python train.py --n_kv_head=6 --head_dim=64 --vocab_size=21099 --norm="rmsnorm" --norm_place="pre" --rope_base=10000.0 --bias="qkv" --tie_embeddings=false --init="uniform" --init_std_up=0.0218 --beta1=0.9 --lr_head=0.00496 --steps=6444
MLP neurons of a small language model. Each row is named by its layer, matrix (gate and up: input weights) and neuron, and shows model dimensions 352-447. Each number is 128 + 24 x the weight over its row's rms, rounded and kept within 0 to 255. Numbers have three digits each. A neuron's up and down rows have the sign that makes its largest values positive.
After each neuron's rows, "fires in" lists the words (lower case) most often at its 100 highest values on Wikipedia text that the model never trained on. A number after a token or word is its count.

L3.gate1087:146175135104130161147153113139191173121133129137139139163096119130116110140141166102130142114159139155094115098099129098131107095134107127151153166198116162107114143131160156074113109088123137168133107121127112144097108207093105141143131108121094131153133168142163123145157155151112161094
L3.up1087:133155145130181174131130149103151152150152127141135150086122136133112103127108120122120160089114115148103109123130156120121119135159126121089137112125137134116136177154216124117114086162102174151079153145140110136137135114110099097123112084181120124149140118122169131089137118158097068083
fires in: "of" 52, "the" 31, "than" 10

L6.gate136:109122120124153097145116138152136113093157156152111121094176142161137113119128137084109150118134127120100134064147081127113113130132135157096097163096118196138145123114134134087151083129136130141130134146119119102131167128148111117120143111131104146139124156145124119102132123118168193131
L6.up136:164124154131147177180141158090134126120115158109105140116112125132126076141123101172087124141116134158093110114129115153095100126151119152102114152126083146176126110114145117113128126180105130111152115158120121086146136125160103151141174122087161131080159147142130121097130096101097136141
fires in: "years" 19, "time" 14, "a" 5, "life" 5, "up" 4, "to" 4

L3.gate549:092151134139133161130151156085143100137158130143141098128142135109108108146163099105120139120125145179107136108127094100120126149144117126131142145135124168117145146115141143136085155116139114107133122140151102096126154168091118147115098133091104104122077134128121124115150121095151153151
L3.up549:156106150144140138099153148189098118175127082151115114133117162137138122171180088103107124134162113130080121128159161107108104163143094168134094158127118130103127117150091151135093166124138125119120157123172133118102150120131133135147159155156089123211166148128166130152124129099150109138
fires in: "and" 33, "with" 11, "in" 6, "making" 4

L3.gate52:117146096104157118118155141114132113116150175136115112144100145134147112141133146103170116102133104101135086102112095094134145117117136142158153098170108154137123147104121136116137136155153157125132149116090124135189133144125137117133093080145113161153157143107152094114138129131105136138
L3.up52:172128112157151112173123123096174114138083139127106108133182117124104100154118148153124095111159144139111136124133120110119110130135097112151114155142126138127103130197156158137139112128171151107094175153098127169150115121091136146105128105148091133167151134127111128161091190129160160122
fires in: "joined" 14, "and" 14, "side" 6, "with" 6, "left" 6, "signed" 6

L3.gate1806:135116172149149143175163107156099119154130116105144153099127125140136135164084139115123144159127104096145106156125146105125141110085131149165120154137127125081159141142078161126159130132159137131093107130137099134079111189127152116170145140151126134111084143098144131196109153143132155142
L3.up1806:115151114144149114100139116144107147117114157140111128112089143107120117147119101164129109084133154146142140178163109181078152071106136126143151151158127107126149142111110132112147111119160102089139131136162129160143138117144136112144123135087154132131148134074183105111193142116145154116
fires in: "at" 64

L3.gate2216:125115113055093134162113113143131157160137126121103115119094143162099134114098159115055149124131117147123194150108154145103145139148079157132091134122116149144117133123169140092103076113110174088108071130151095119132159142120089123092131113150074157147095124138150112110106102123144170103
L3.up2216:152115099080129155162149110163107113092097114148112153134133128139142141147113174134143145121128155126090186107117129111154118096121131139115089114139145137133143138134167136130109101134118182118117107147118122113104152117083105140096148126135115164137161142155102101087105122094135130136
fires in: "of" 93

L3.gate1878:160140146130132121161117177099124134123165113173106095121145161180134110130146125123124118133143166100115160102113153132089108119152097134127127144148116146104143112150174160155088136095113151121122118171122114085135178088135144153115131140135137099184120147140144118146123136111130146155
L3.up1878:161126170106181121092141158098117148144136149114120125153130142112091126154131101115111118138136104137152188084101099132110113159146105116137124112143100159149148098128107146099110124158112095094133118075188113151165159153090102106140139123149100133085140092113162114090121150137155110113
fires in: "and" 36, "only" 7, "not" 6, "however" 6

L6.gate1397:085109159137135116120149097149117084147153142114138129083160166117087126164089143102130172146139086125166159109141160140118152151094100122092121135119134172112178104094112152157110104131112131088119102125142110145127135115144127117080125151100108130144096099139147160117113148127125169119
L6.up1397:120099133148128163145113132101108117094105169108125133138100121124111166164112104108102092118140139124120117145130125122118122140112113136159107151127159135113122120148122126155112188137134100154103106114103141155105107115130121166119152129112119151118138126097096121142161133148116082140
fires in: "by" 59, "to" 9, "from" 4, "of" 4

L3.gate1589:139140153080104132146143136121179148124158136119102151138148106146119113145129089110067145118146137170118117111110103103141109136131132123145079152118079141093165099145153190118118156122100131164143171130146133153107140146161117138116136061161111127124141115098080072148127080093199141125
L3.up1589:077152118101119111142151074173072186114128154117138154122102085138099119149115102142140151111149151162118142124074096115146106141113119108086123114114121132098120082103111106142135113133087143100133088121138142118118105155118108100123130103140148120106097134116133118090126110142160107134
fires in: "with" 39, "have" 24, "has" 17, "had" 14, "having" 6

L6.gate894:147154168096115123143127149120169145111139128112106119152130149123124146159158143132123143137153109117105115128141086116139091144164125104139110096139094156089140121154129124079095147142170131137127135136160142127158126155125136182134141134137114166127122144144113094094130120129206115095
L6.up894:093149116085110118099165105138115141096113118157094166179127112116117136124127127158139101162124111135122122099088151137130090092127141133149139141132121126116101086169115113138082123143141117150108140143175123091126141158108129064114140175144152118155156139112137101107124158105142112132
fires in: "and" 66, "with" 10, "included" 6, "includes" 4

L3.gate1585:147127154106118099104136145119160098129101154108114109126100144145160129151098109137108149090115177127149132099124142086148138148146147134156143128135131153069126139118138175158121138172128151155125102118118133151152102139149135126120149097106116162126116136121115134110130127094133148149
L3.up1585:107116147120125149141137133151113135110129141148122179096141136133110154136163095121105120119143145114150122122159125099125122133110144132159088121155115156101138156143146186147101168130126146108135139117113127140146124151122126145183089152096068094153098143117157159117173128115141130156
fires in: "to" 29, "had" 9, "with" 8, "s" 7, "war" 7

L6.gate871:145114158113138152106110134124135162116109138092111117087135144196135110132102087164090136097150144094156131068132126120150126118152162165108079182142168145165087110119121084127104102081136167132176130147117136201112140160108148106138132123149132153131134119112116094117151142149128155164
L6.up871:160081166151121145143187122125114142125110140121074067096115147156162134121133119049114122105115148130114128122162140108126104145135164133101081135174091184092104149123143132108091116157125115168143129115123137138121137132122119109136141163138094124144122192134087166159123166096151158133
fires in: "to" 20, "from" 19, "at" 15, "over" 6, "out" 4

L6.gate2285:102107124107120142150125138145123127128158154103128109130137132142097126103110155157120138109159156091139111116118129057134128138139123103165156126145095139137117117133126143137124119121143142109131145165111120142094161136141141097111123147168155171188119174142133114118121138141139219129
L6.up2285:138155136097122170117161128111131099111123146109097100153092169136154138161125114089102120104161112129171103129153180096129119076130146124095080155160144126129095132124172067108082153123159147159154117130143129167099069159124177117141132105119103127165106129154173142145104104137114148189
fires in: "to" 20, "out" 13, "went" 9, "in" 5, "go" 4, "from" 4

L3.gate1462:158147105087093128161143127151153127140096140117126109166156106141116075115108148115094113128120115101100209115151142105105144113120124058132132144139135150105135121142140105140141098114143151162119146088130109131117107135129125144100149165138126118139152148107090154153125145114164165147
L3.up1462:144151105119138151131145148135082109117109148091117133115129123126125158127113137130133149095123149139098149161182121133124186110148121135141112167136153143126138167155105140121133152141159127153129154133099122137128107161102146157119113185140121061137126112106169157174109127118133125118
fires in: "t" 12, "next" 12, "never" 12, "s" 7, "not" 6, "first" 6

L6.gate338:147121147122117140137114130101133155134110127107076125129119153113077167119128138114118136142136099124147168118116135119143099161135104148134091162158170155123143146180109068140117082117164100129136168170107120141119147132144192133136117146130143106125120114148166129097143114122102139130
L6.up338:184140107108112172157103148094121129102089162129131136112094179132188143122133081129121143104111127151140134141124141105090146112102141152138113147073169137123092153144129158151094159126135096146148160112114106127168138145128171142140115113160117167138101151114122163102112177127140162056
fires in: "of" 63, "other" 4

L3.gate1628:112123133116163114126112101111151142141171130123122144138132107169136086158083108117141163133126119076116142172108141152108106120149121171145102139117129133112116157128148154124118098121118118131115127147141128140118143119115126091135098076174101130144150151123114151112146167144160185113
L3.up1628:127152120130121142101107119115146124117123147140148111181115108113072102115123138099122132089173120129104152166124109131186100128168160084168176106137135123143125125156138134125129146152131100104145127113144146146179159182104078161175146089123150119177108146132124113107122099151143126144
fires in: "and" 48, "or" 7

L6.gate1650:182115102129135156100157126125107132106181139118107150128129092128161135123163056139139134142100090126123150119132117109149112134140159151108133129093133151136139167139129108139176148135101134131141133144135116127117107159095149095134115159132139152106136142146145134120137130119102203181
L6.up1650:138114080111177112104162141130153122106138143123094094088140140155143123150111131143141125149135079141110100118145143108095166096136143116121106096135132149103114157135086128136140104115142136061094189127095129148120106128116112129129126162144108095173162150097104097152142101118129168106
fires in: "was" 39, "were" 18, "is" 7, "are" 5, "have" 4

L6.gate1170:143106148104149159124131120144160130126144087119106114100115135147136108119147112148123131124156098105135104123129099151117098131122128126122128119143110137168119121168126103118139104147128155109122112114157120127128133127103060112127128116093152130156142099124094145120112114115161110155
L6.up1170:143110131130130130162122107124119121107135091127149138174135157144127117117135121109132113150125157139148164089137160156128118144140122160105129107117125140165167111152105117100145137112137148108169109127079145154107105165101105142156136145120135133142098146107134105186108146120124166175
fires in: "as" 16, "of" 15, "years" 13, "on" 9, "the" 8, "and" 6

L3.gate212:173133106099130134143128101104155146124130127126092104100158139132155129108129083089089158138137181135137171095131132083097142149114066138119140181142178181125130138146150125111075145169105071139134128108146115104128180094098148114111114150154085165116120115132112147131095236154143121150
L3.up212:110124133108104111098130105166107103158143116085134147089145182179105122109158159109102118094103132103128115120140188160099154172125140149155141107182105139105118136080119138102126110109132127129139144158121122129147173131152111120145101090157119091140159136094116089144084131133112129115
fires in: "s" 100

L3.gate1886:131152115154106156145143087130134151156176141112095152125163114100099142127145137098130133087102103089119148119156109137129063115126115152148161147138090137137124114115094112143082082087093095125108149155171092136135123126127156113122136126141121076102151128140119090110080158146146119150
L3.up1886:101106105145142091105096100159159085164093117085098146126119115101156125141161145133155088145154137172112180121146122114111148096119138104137119119117091126147149117143134101138104134125126147144151130130092131139078158154131137135112132168119120149138201103101103097096122141145158113108
fires in: "of" 52, "in" 17

L6.gate621:095126173167107159118153073128153102139158137123084118100154115123098092124140118114090119147127153120104143117118110134127090150109146126142138117137121138094131110169128123151116143099157065124100120090180145129108094090121092155105159107115128111105110117138121111185157127108167102125
L6.up621:094120098137105154115169108135103106121168117162147102136161162099152132129160116120149125127150130136140125148142140131095131118124141073112155135119108137130109102149156106145111112162139135101121163110127122159105138142158114134121113135096114121100109102105113069128139091112144109125
fires in: "october" 12, "january" 9, "july" 9, "november" 8, "march" 8, "august" 8

L3.gate765:102127124129125117147109164108186163100123133131143118111125143137132152133102112100112143111140093107087139148103098166078135134118126122142128095137128160124106129135149129131139118145107112109114136142132154113121166115099127107106066127171117174088182160109117076118129134168089159104
L3.up765:081102127138125122123120100081152113155114123144116095048147093148155145108128137155146148147098159128152121100133114089178128119154110155126125125103101112156095077172145117104155142131096076090112163154110122109119110109103105135131120131059114087160144115188150144128114152130120111116
fires in: "the" 72, "of" 21

L3.gate704:151168140108155157155110090136148135158125156088128152148127140120116148110117096083129126155145068104112140124133130119158072169100114101116136112154101161167125136144117108114101103179147188135130132171115113137129143136114084071149121134123110142105125127170103115104143087153126137125
L3.up704:137113126132139131124130096142142162139150174127139129123143120131156163173118174106144136128137166141100113161127172138140119147152119100123142126164122119087124097140120126104103099118140142142077154133101135096162140096109142141134100156104146130152139133152135158129091137142114129092
fires in: "of" 91, "from" 6

L3.gate421:133164143104139156128108137151138106142105162151135125081137070139129118130095116143095147111147128151051116113142118117113165138148125114118092135145140133129152148097136087110159126100131120098139129136144130174133146130126084127115160095150089125154123121159132149126185086161138154104
L3.up421:141170137156145134077176090153098120124150140119114144092116150120095153110090121145144109113109173118146143151138122142116086150126120150194141136152128132110109078129156099110118117146091132121111139130133125141108097130103153122132133157136105107111142150097148127115088155129133121063
fires in: "it" 38, "in" 23, "that" 9

L6.gate617:106124129118139159192114162099092183162152154136151078112107145145163138120069087152126167148106117083126146090141110136123107150151071129164169125172136160141108130118155113081121111124130154142099142105132127106154099141083110115148099111174127152125102140154090107124121181108114132153
L6.up617:163138109100100115152125144136149114126090133187152131172138165146138109137114097098137144095112100111113118125104116146101167090144116072100127115108124121146136151153119111108141135112141129108163086120103127116151105113143145159114154130120131133186154133118108174094143168103158164142
fires in: "as" 23, "the" 18, "opened" 5, "to" 4

L3.gate969:157132158092108117186156120150196150117103144123112119104154146157134125099147093115058157126130103098177144132111117177158085125092126114131135148101126145107128128112147129069119137118116087141093156105168076119128122111134142133089142143120138092146085150139111127154129125123159146137
L3.up969:107160098160145096095127163161165101153118087152155112143090096160146123117127101171177098157102105147132141133107127145126166096068116155131130181118151128147099164163135107112125121124155120059153067102121121142125107131101122115098145123098148125138148160116177082156104115142162156152
fires in: "was" 35, "is" 21, "s" 4

L6.gate1219:086099150097108102127133119141133125153114159102131105152149113089104132123130135079103137168168107139115145147156152155127146153097110115169152166129141150115108160154116105142126138096155108165129126129141112094128097178138123109105156139166081168153158158130105088141125139142129145153
L6.up1219:118113131162135129124143098111127081141115106126137135144143159084118075141149145118145141124103130095105146071112170150111105163160161109164129129088138110097137102103131153139136158066126097141106098085100122114106092174153108121118125112131159117142137150181175123113156092108130120134
fires in: "at" 45, "in" 29, "from" 5

L3.gate244:142143097082133149146130142129148156145075067111152154123110141108122106107114109109093154170127135097130101116095110139158110140127121121147127129094162127160124155135141174124136115109092110153157143154139106093144146133113108136095102116153150138115076127148112138137174123112133097124
L3.up244:129117136117139146111111155148139111158126116152146130097135161156110107081152160125156119161099104152155126144160159183109127138090109117141059151070123060140094210129136109097135087099104149160112146140132104132138138134118106139135106136109142129137121102114206150178094137117161131100
fires in: "work" 15, "worked" 13, "served" 12, "working" 7, "involved" 5, "operated" 4

L3.gate1564:094140138095149156114140135143092137151135098106119127120172091125183149111108136142178136078138100127117137142118148088143117117157098129167143142153100151106139101147116160155117132095118105147098150129113121118136134129120112133139090151155102158123153152136110112084130115122167120104
L3.up1564:143112181134086136108098127133122117108167144135130123145121165151108115141125071101144086082164143141135161121111151129085087098115129120162142141114132142134123104092096176112146106153111136141138163118127110153098165130142181163106106139128106108115169158094099129099127095117148127159
fires in: "of" 87, "was" 4

L3.gate1898:111149093144108142143118118145137101108133114128103111131141116127120169136075133143103095130129128126154167126104103132125107110099143105127153130117125154121114140119108149121160135132122090128088157105137105112106104143138141107138134128153110136097133100151101099139110159200173172143
L3.up1898:170153082126139140151131089155089113115136140125142156136173131135074079101138135122137151141100133141110112132136122132146114115124147121134151158143122129161146132115121115097139115162092125117127140103123115129077113145154109119123096106110144115118110142127109087126132136126132123118
fires in: "who" 26, "that" 25, "which" 22, "for" 8, "such" 6

L6.gate1354:125114141089131138166142140128149132143152150126129124087156144136130140106139149120120124134131142093113125127109111107149115118094089124151142115129075158129092131120121081099118136089123162099147117150119113160093123129154126100090177157107134136145136148135101139140102127131150131156
L6.up1354:119115147096113140097113075097155135102147192100126118115127096135141173085144145130120129131179138109164108123127127118140134154091097097135151112096120111133114124115115126129140167169136112146121063143148123183106130132135099087135107136163147110131092137107134111112131149137145143170
fires in: "to" 21, "in" 20, "from" 19, "at" 14, "by" 13, "on" 4

L6.gate1478:121122096095080137108144096138164127118132180142106134119119142151124135168136122137126095110080124124111178137141155097131116107111135152179139106113125138123116106145165123161133111129185132132098124130136086102134167097127098093120093151119104113085141126139166125104119139144158123123
L6.up1478:151113139175139107139080132082081092154138152133117160173146124089120150117091113050126102120117141117137139137150075120112126133106140101123152120124120125120170124127149119114169129109150110140094137129139138116135133155097141159118131107123122165092100154148129088170152132112106140112
fires in: "song" 16, "album" 16, "film" 6, "track" 5, "book" 5, "single" 4

L6.gate1157:138119155135132139125140150150165132149117115114087134109103131096113138140081112115077094163088126146128151099119125152157130158149160165112128095114133158098121154106110121126101126079151138113119132126127097170149139153097162129115100163169108158121134159122145140124103141151155146136
L6.up1157:118104068138101097117160159117085117135124180111142099123128161141092131121190166140108118123155088136134148107144097118109100133116121131121137123134096148142140166176121140171120112107115119148105141147145117131096068129145139119115149117115150115157108139110113103161201106083127102164
fires in: "in" 60, "after" 5

L3.gate1351:122121120119139143139123142167139133186123128132095117148102088137124101134122149138113156185127140129105142121133109089114140141114133120129118157151128161110184147138167151127125135117124123128080112114130101146075139109098127110147119086124156163178124157098151107130102138178165109151
L3.up1351:137118137133165142136154139094149093146088124091106113128140152086143141149091127107129164130183146124088115101165087146153140120112154164130163142145147102125149148158108141124089146114138149118133126144133111159109146144086155151110114130088116119125142105142109130109136158123152098190
fires in: "of" 65, "father" 6, "life" 4, "death" 4

L6.gate264:090150151139128128117125134155106174145117137129096130157141098160181124161136079143106084130172103106118134134140117160074134162162152115142136177086109178107142084129179123149185131149096110118121111107196128123081153099179115066137130120132141159120149139102137137114089140117130108150
L6.up264:106096089147161133113132121137110128141118118114152139092126107122087178169086173115134143084136128158128150102131156133109141178145143119122169141133105138151139116129129131147114094180091149099132136140124164126171142126145113102099104139125125121091160180173110120099135147131177103157
fires in: "of" 25, "are" 8, "was" 8, "is" 7, "as" 6, "after" 5

L3.gate1314:157112125124081107131150188104127157112135136086108111131127114151133107128125115132111133111120106132116165134158101111129120101143127120090107161139126154153161118127142109119118135112073142125133108101157101135117096218152118122114106126086107116095131183124130086128148112112187151107
L3.up1314:141106128116142097095129110118111086125142138104144133134093128068082176152130131141138156134137148133136126126116100135115111155130135102140185131137111141120095154137108114114125147163124149132114087097120134112148117113116116131097152135139122141135117126117124155113125115132105093139
fires in: "and" 51, "best" 6, "detroit" 6

L6.gate171:124155133110137150109100113114135125137137120170101124120121148165149153151103151130160139096136152080125124120126114075116130113088118159142149129058115150116193142156150125115091163099119111196120098106123119117125105103109093114142123117165139123136166100150144131132154127176116177163
L6.up171:130146115150131147118110110182151123135096190125095126118095088101128091137142123181142118124175142159116130149127131124154145133136110090162144154131124142146142089100092158108123121116168093099154086111101142161153139144176126111091181136065147136111115126156120088125162121118126161149
fires in: "on" 25, "at" 22, "reached" 10, "to" 5

L6.gate2211:123134139152137091167148131151154138167125148144137134172162141117142132123142139127094153114123106089108133125129145157113105117127121158113167131148116152134132130133119109159159109116124142174154106128179100117110134145149130153133107125122077139146122122163105132122139143143138124106
L6.up2211:132144143145136091122159138189142148115121116112095170161131118137135140110148139169142107143115088163112165072139083144103159093147129158137116126143126108160172135129125131105171160119066141171140125107128126120103175101101125153154131116119117115100109122093161151125166143115052129111
fires in: "2020" 25, "2022" 14, "2021" 12, "2025" 12, "2023" 11

L3.gate757:119161158134114162151118129095131136122187129118117137131113188142141145133122120083120165154123149115103167123101128119102138126115107125158111094183111150127144169144106163080080103117125185105122130108118077165095133170095128118093097125172117130143101168142156121144124117137159146152
L3.up757:195141129090137165142154143147109108129136134126153162159090133127153085171119116132127151135121124130147124110120135087089093148079145104161193117129125159136097118145208125127138114158110139122078191102161147107126110105081111129124140152136105138121121152137123116111106147127111136133
fires in: "of" 69, "the" 16

L6.gate1010:115148107116102100150120121125130171136150122148100049160130154121108111110093132108123141093150126128112137146145142135139104136141160123113145181166122130155129172123105117124148153101143129154107108138112107174101149120138095143139130098092098150157148156179117138163113102092172133097
L6.up1010:087107158139162126182105137086105160146156118117125113145136067126119161120153139142106130153091140168092185116132109123152146136155122156115151173119114156133161159118136113078156124131115107126104128141126109120113137114109085132159174081152142126123134158124116113135080159137155147128
fires in: "with" 22, "and" 20, "started" 5, "met" 4, "former" 4

L6.gate2030:130166131112127078145129136133082153101129129160122097122108134127133098162116099118149163130123137123164155144141128131149110174178123154083096159143099138120130109113151123090128129155156126094125129128149135143160156131107129136182117132108139111126111135142112061099161121136158133128
L6.up2030:139141162101124104113120145104137151116092118185147123135100134141128094143132107113115165143085116135153108167109120145169108134119118113117049123179129119119140146143097124173081120111146098115122122111121104147156119121126115153139166120171180118140102109092134126142109097107159141143
fires in: "and" 96

L3.gate1839:120088157169114121120164117090148115151110096135178116094160133117111130109135128113120167137131158141114108146129143141148128132160104125147120171131101147189089085128137107140124110159104167120182119152135121114122132151119127136123115174144129120099112126164093137100146112104137128122
L3.up1839:135130099098118110108082147124146149170149076137171127110114114156112121089189159143113129113096089123113126122144158109131116120145133169099133136105116113138115116146133108146135137125120147139128167112129118077125168122141102148133124153147117121162099137122136113132119106095141133100
fires in: "of" 46, "and" 7, "the" 6, "three" 4, "a" 4

L6.gate1635:088089138127134114134124114085111159160169120138120107132098108158124142161108149128136098119116151109110092137116151162103084093165148106106108086129117130151120152117121150100107122093100131081158105153149117149116121166113119115164126110151167160200116137134129109118139112129152130199
L6.up1635:167119128135128097126125141142111118143084116157104122108124153140152174097112115152123121150105125134102114161153113177103132105123117099152120120120172123136179147107132110123171150140108208118132135106123085149123124161165087147124087138145099183137106134130110092101140110107161164084
fires in: "born" 32, "a" 12, "was" 12, "as" 6

L3.gate2203:126133110110148096184170169173120118127147133061135176146115100113120081144125132134108142104137122125126144130105108120134121099126132132175151138146105183138158147140128144139113160090088184126140113127140102134106142148119129136112099130159122120100142121134121116136100090116147160110
L3.up2203:163145112139141149147148110121128148138119100085121129150113107126136122145149159097143122114077135133112208108129112098146141154116115150084109114146117151165128140120091137131170123117136153154155115091132120153115106114157122138164136084156121160111107110093189122166125080166095120117
fires in: "2020" 24, "2021" 20, "2022" 15, "2026" 14, "2025" 11, "2024" 9

L3.gate48:072127155088137127100126095113154171092101114191107107163127107138160128098121104116154121104188152147126115106106118124131139170128102138085097131112114104127109104117162146106107120083136134127102150121115121127141123141134146099125154149122138132100142140090125133101096116147153112133
L3.up48:085173142129087140128095077126106090113123129107113119179119116098121095170095149124101107104158111129123168144127127166110093142116180100121112127118150135131134094134146121136154131129118151086109080128107132161085082138164114129118105112126141136143142129115121135147173154144128146134
fires in: "that" 51, "for" 9, "at" 7, "in" 7

L3.gate849:087167099126138131085127145095132126114136164123097127110118158159133140108129159113092099100115118162132092094109129138115122118123119151104099130144134150096089147125125159102117138103145144164135125123178095124144128130180106104070152116137103123171092163121131104124165094112159153127
L3.up849:137160154094103093093137164116114118101123169090127089129113123148162110158133157127116139144130136109108105094109130093103151163103121107138111128155105151123111108076184114134148105153125097102148115145129164124130162133132122071133117108142110118122106114094175126128121125133109147129
fires in: "in" 87

L6.gate24:138191110115110142139110100155117136134143144120123120190070140126115140140131138126035146170130111120144111154141139083134097116109083131147142127159110145158107118164150092109141124104117128129089124103110115136150104133122097090144086116176106138125129139151140128139154112116116121117
L6.up24:134132067101113139092135097102114134123091120164142112135111131145155170097144139130115122108149138093135133160136105125127140123098138124107099138062160116117129131178170130139159103133126137103121084076115138095126107087112099140126122115105152145154097144135138115137144110142128142108
fires in: "is" 33, "an" 17, "was" 14, "a" 5

L6.gate738:136126133101063102128091129121078143096145156134106124151152160146128147138088071142137111134146141127127121127098109176120083097090154150145134098136143156097159098072151142119134122169126130149103111123197118137077137144122087105114077153149175114160165107155133166123094093152145126154
L6.up738:089119134149115133146108180133136154118150119115158087133160136135130096110098160117112070127114117134115120130095100170134102119135124081119128090144106126173095156127121154082133127144120111126113118077147117149128133113155098119141105153110121186151106125129139093168167112147065103131
fires in: "that" 54, "who" 5, "member" 4

L3.gate1465:151102181115132099134160185111129099129104121111127135124113161124125138168134073109100181123068170092135157133097110062103130171108086097153096163110113155096175094130122137145116130151135144101097132125128121110153163145101108173128115122112107128097090153123075182111091138112135166126
L3.up1465:112194158161120153113120077110126147132145123122111114154125119120136113124110098096120110136154165141062127148079151097111106094113140157114152130140147124088115113159144132145106112107110112106123122079163111133138102119145101162155101134131148093123092139157137137120140123121149110132
fires in: "as" 33, "but" 14, "with" 12, "however" 9

L3.gate12:145118153133112131084120101106130106123110151122093133137136130167121116154161085093138155096122162181128144090111127130145115151147166135143075150129107145107099143054128115132111126117121133154115177163128142162123149136114144165090096147100076110131112118116108128122136127133161106149
L3.up12:106136126125149131073133162083126128115180134132158111100166147111100156117148113111096169145167108145114126098107128125156128136147131141136142170144137115134102141111111147149121167148150146177144147097124123137133145123170119128082078123111079080146124109170135167148193116117136076128
fires in: "with" 28, "to" 21, "name" 4

L6.gate1871:128157102109105139149094148116119153130125136130119085150115085172172140134119073108099095115101139088164149095117157120138087144138138126161151122145145171082109103098119166149122131135106115113087150163108122140140117128162175107129137166114068142100179143120156149127127092101141146159
L6.up1871:141138158140125152154131144152129137135110130096146122125133095121136123130126141161103174106141151167141143162111129147146135131179126126143080143135162156114144139105137102073143170136116125138155070145115146168155131100090110133143147092168107124109141156134106134145137128143157129162
fires in: "as" 47, "1998" 4, "2018" 4, "they" 4, "after" 4

L3.gate131:145110149136063071123109094111107124128179132126109106121116110123096175109107128129114113109155173149129122143126122118126127078135092119128142146105198141090162127129129148124172135099129110142082125157138128164131119113118112172103122130114172145121112141140112121098066145140165147113
L3.up131:149122146135153153113074089126148138129095133162117116152089134126088107115117103157101140168154105163148112146099103125150153110112145107101142133096126138165118154132134103096148123116099118129119120146133096093150136156114073136111082098115117135143124119133078117160156125153126128102
fires in: "first" 29, "best" 23, "outstanding" 9

L3.gate475:149118140137144127137173105115129151113175050114140104145079124091128147112082127107137187119140093139157142116154110136116112136167118107167134151135117159127089107111150130135133102130116125094089130110140132136147119129145136163116130141138096162105161134160097106085113126186100123107
L3.up475:138129168144149122118145144167161128172131107147139101105132113095155148145132121129130178124094152161104112101131168118145147111126133150160161113153134153114117137159127114111134133134089108113098136113175148138133105149120122165103148111132081143184117142159114150137163151140134099117
fires in: "december" 16, "january" 15, "may" 14, "february" 9, "march" 8, "july" 7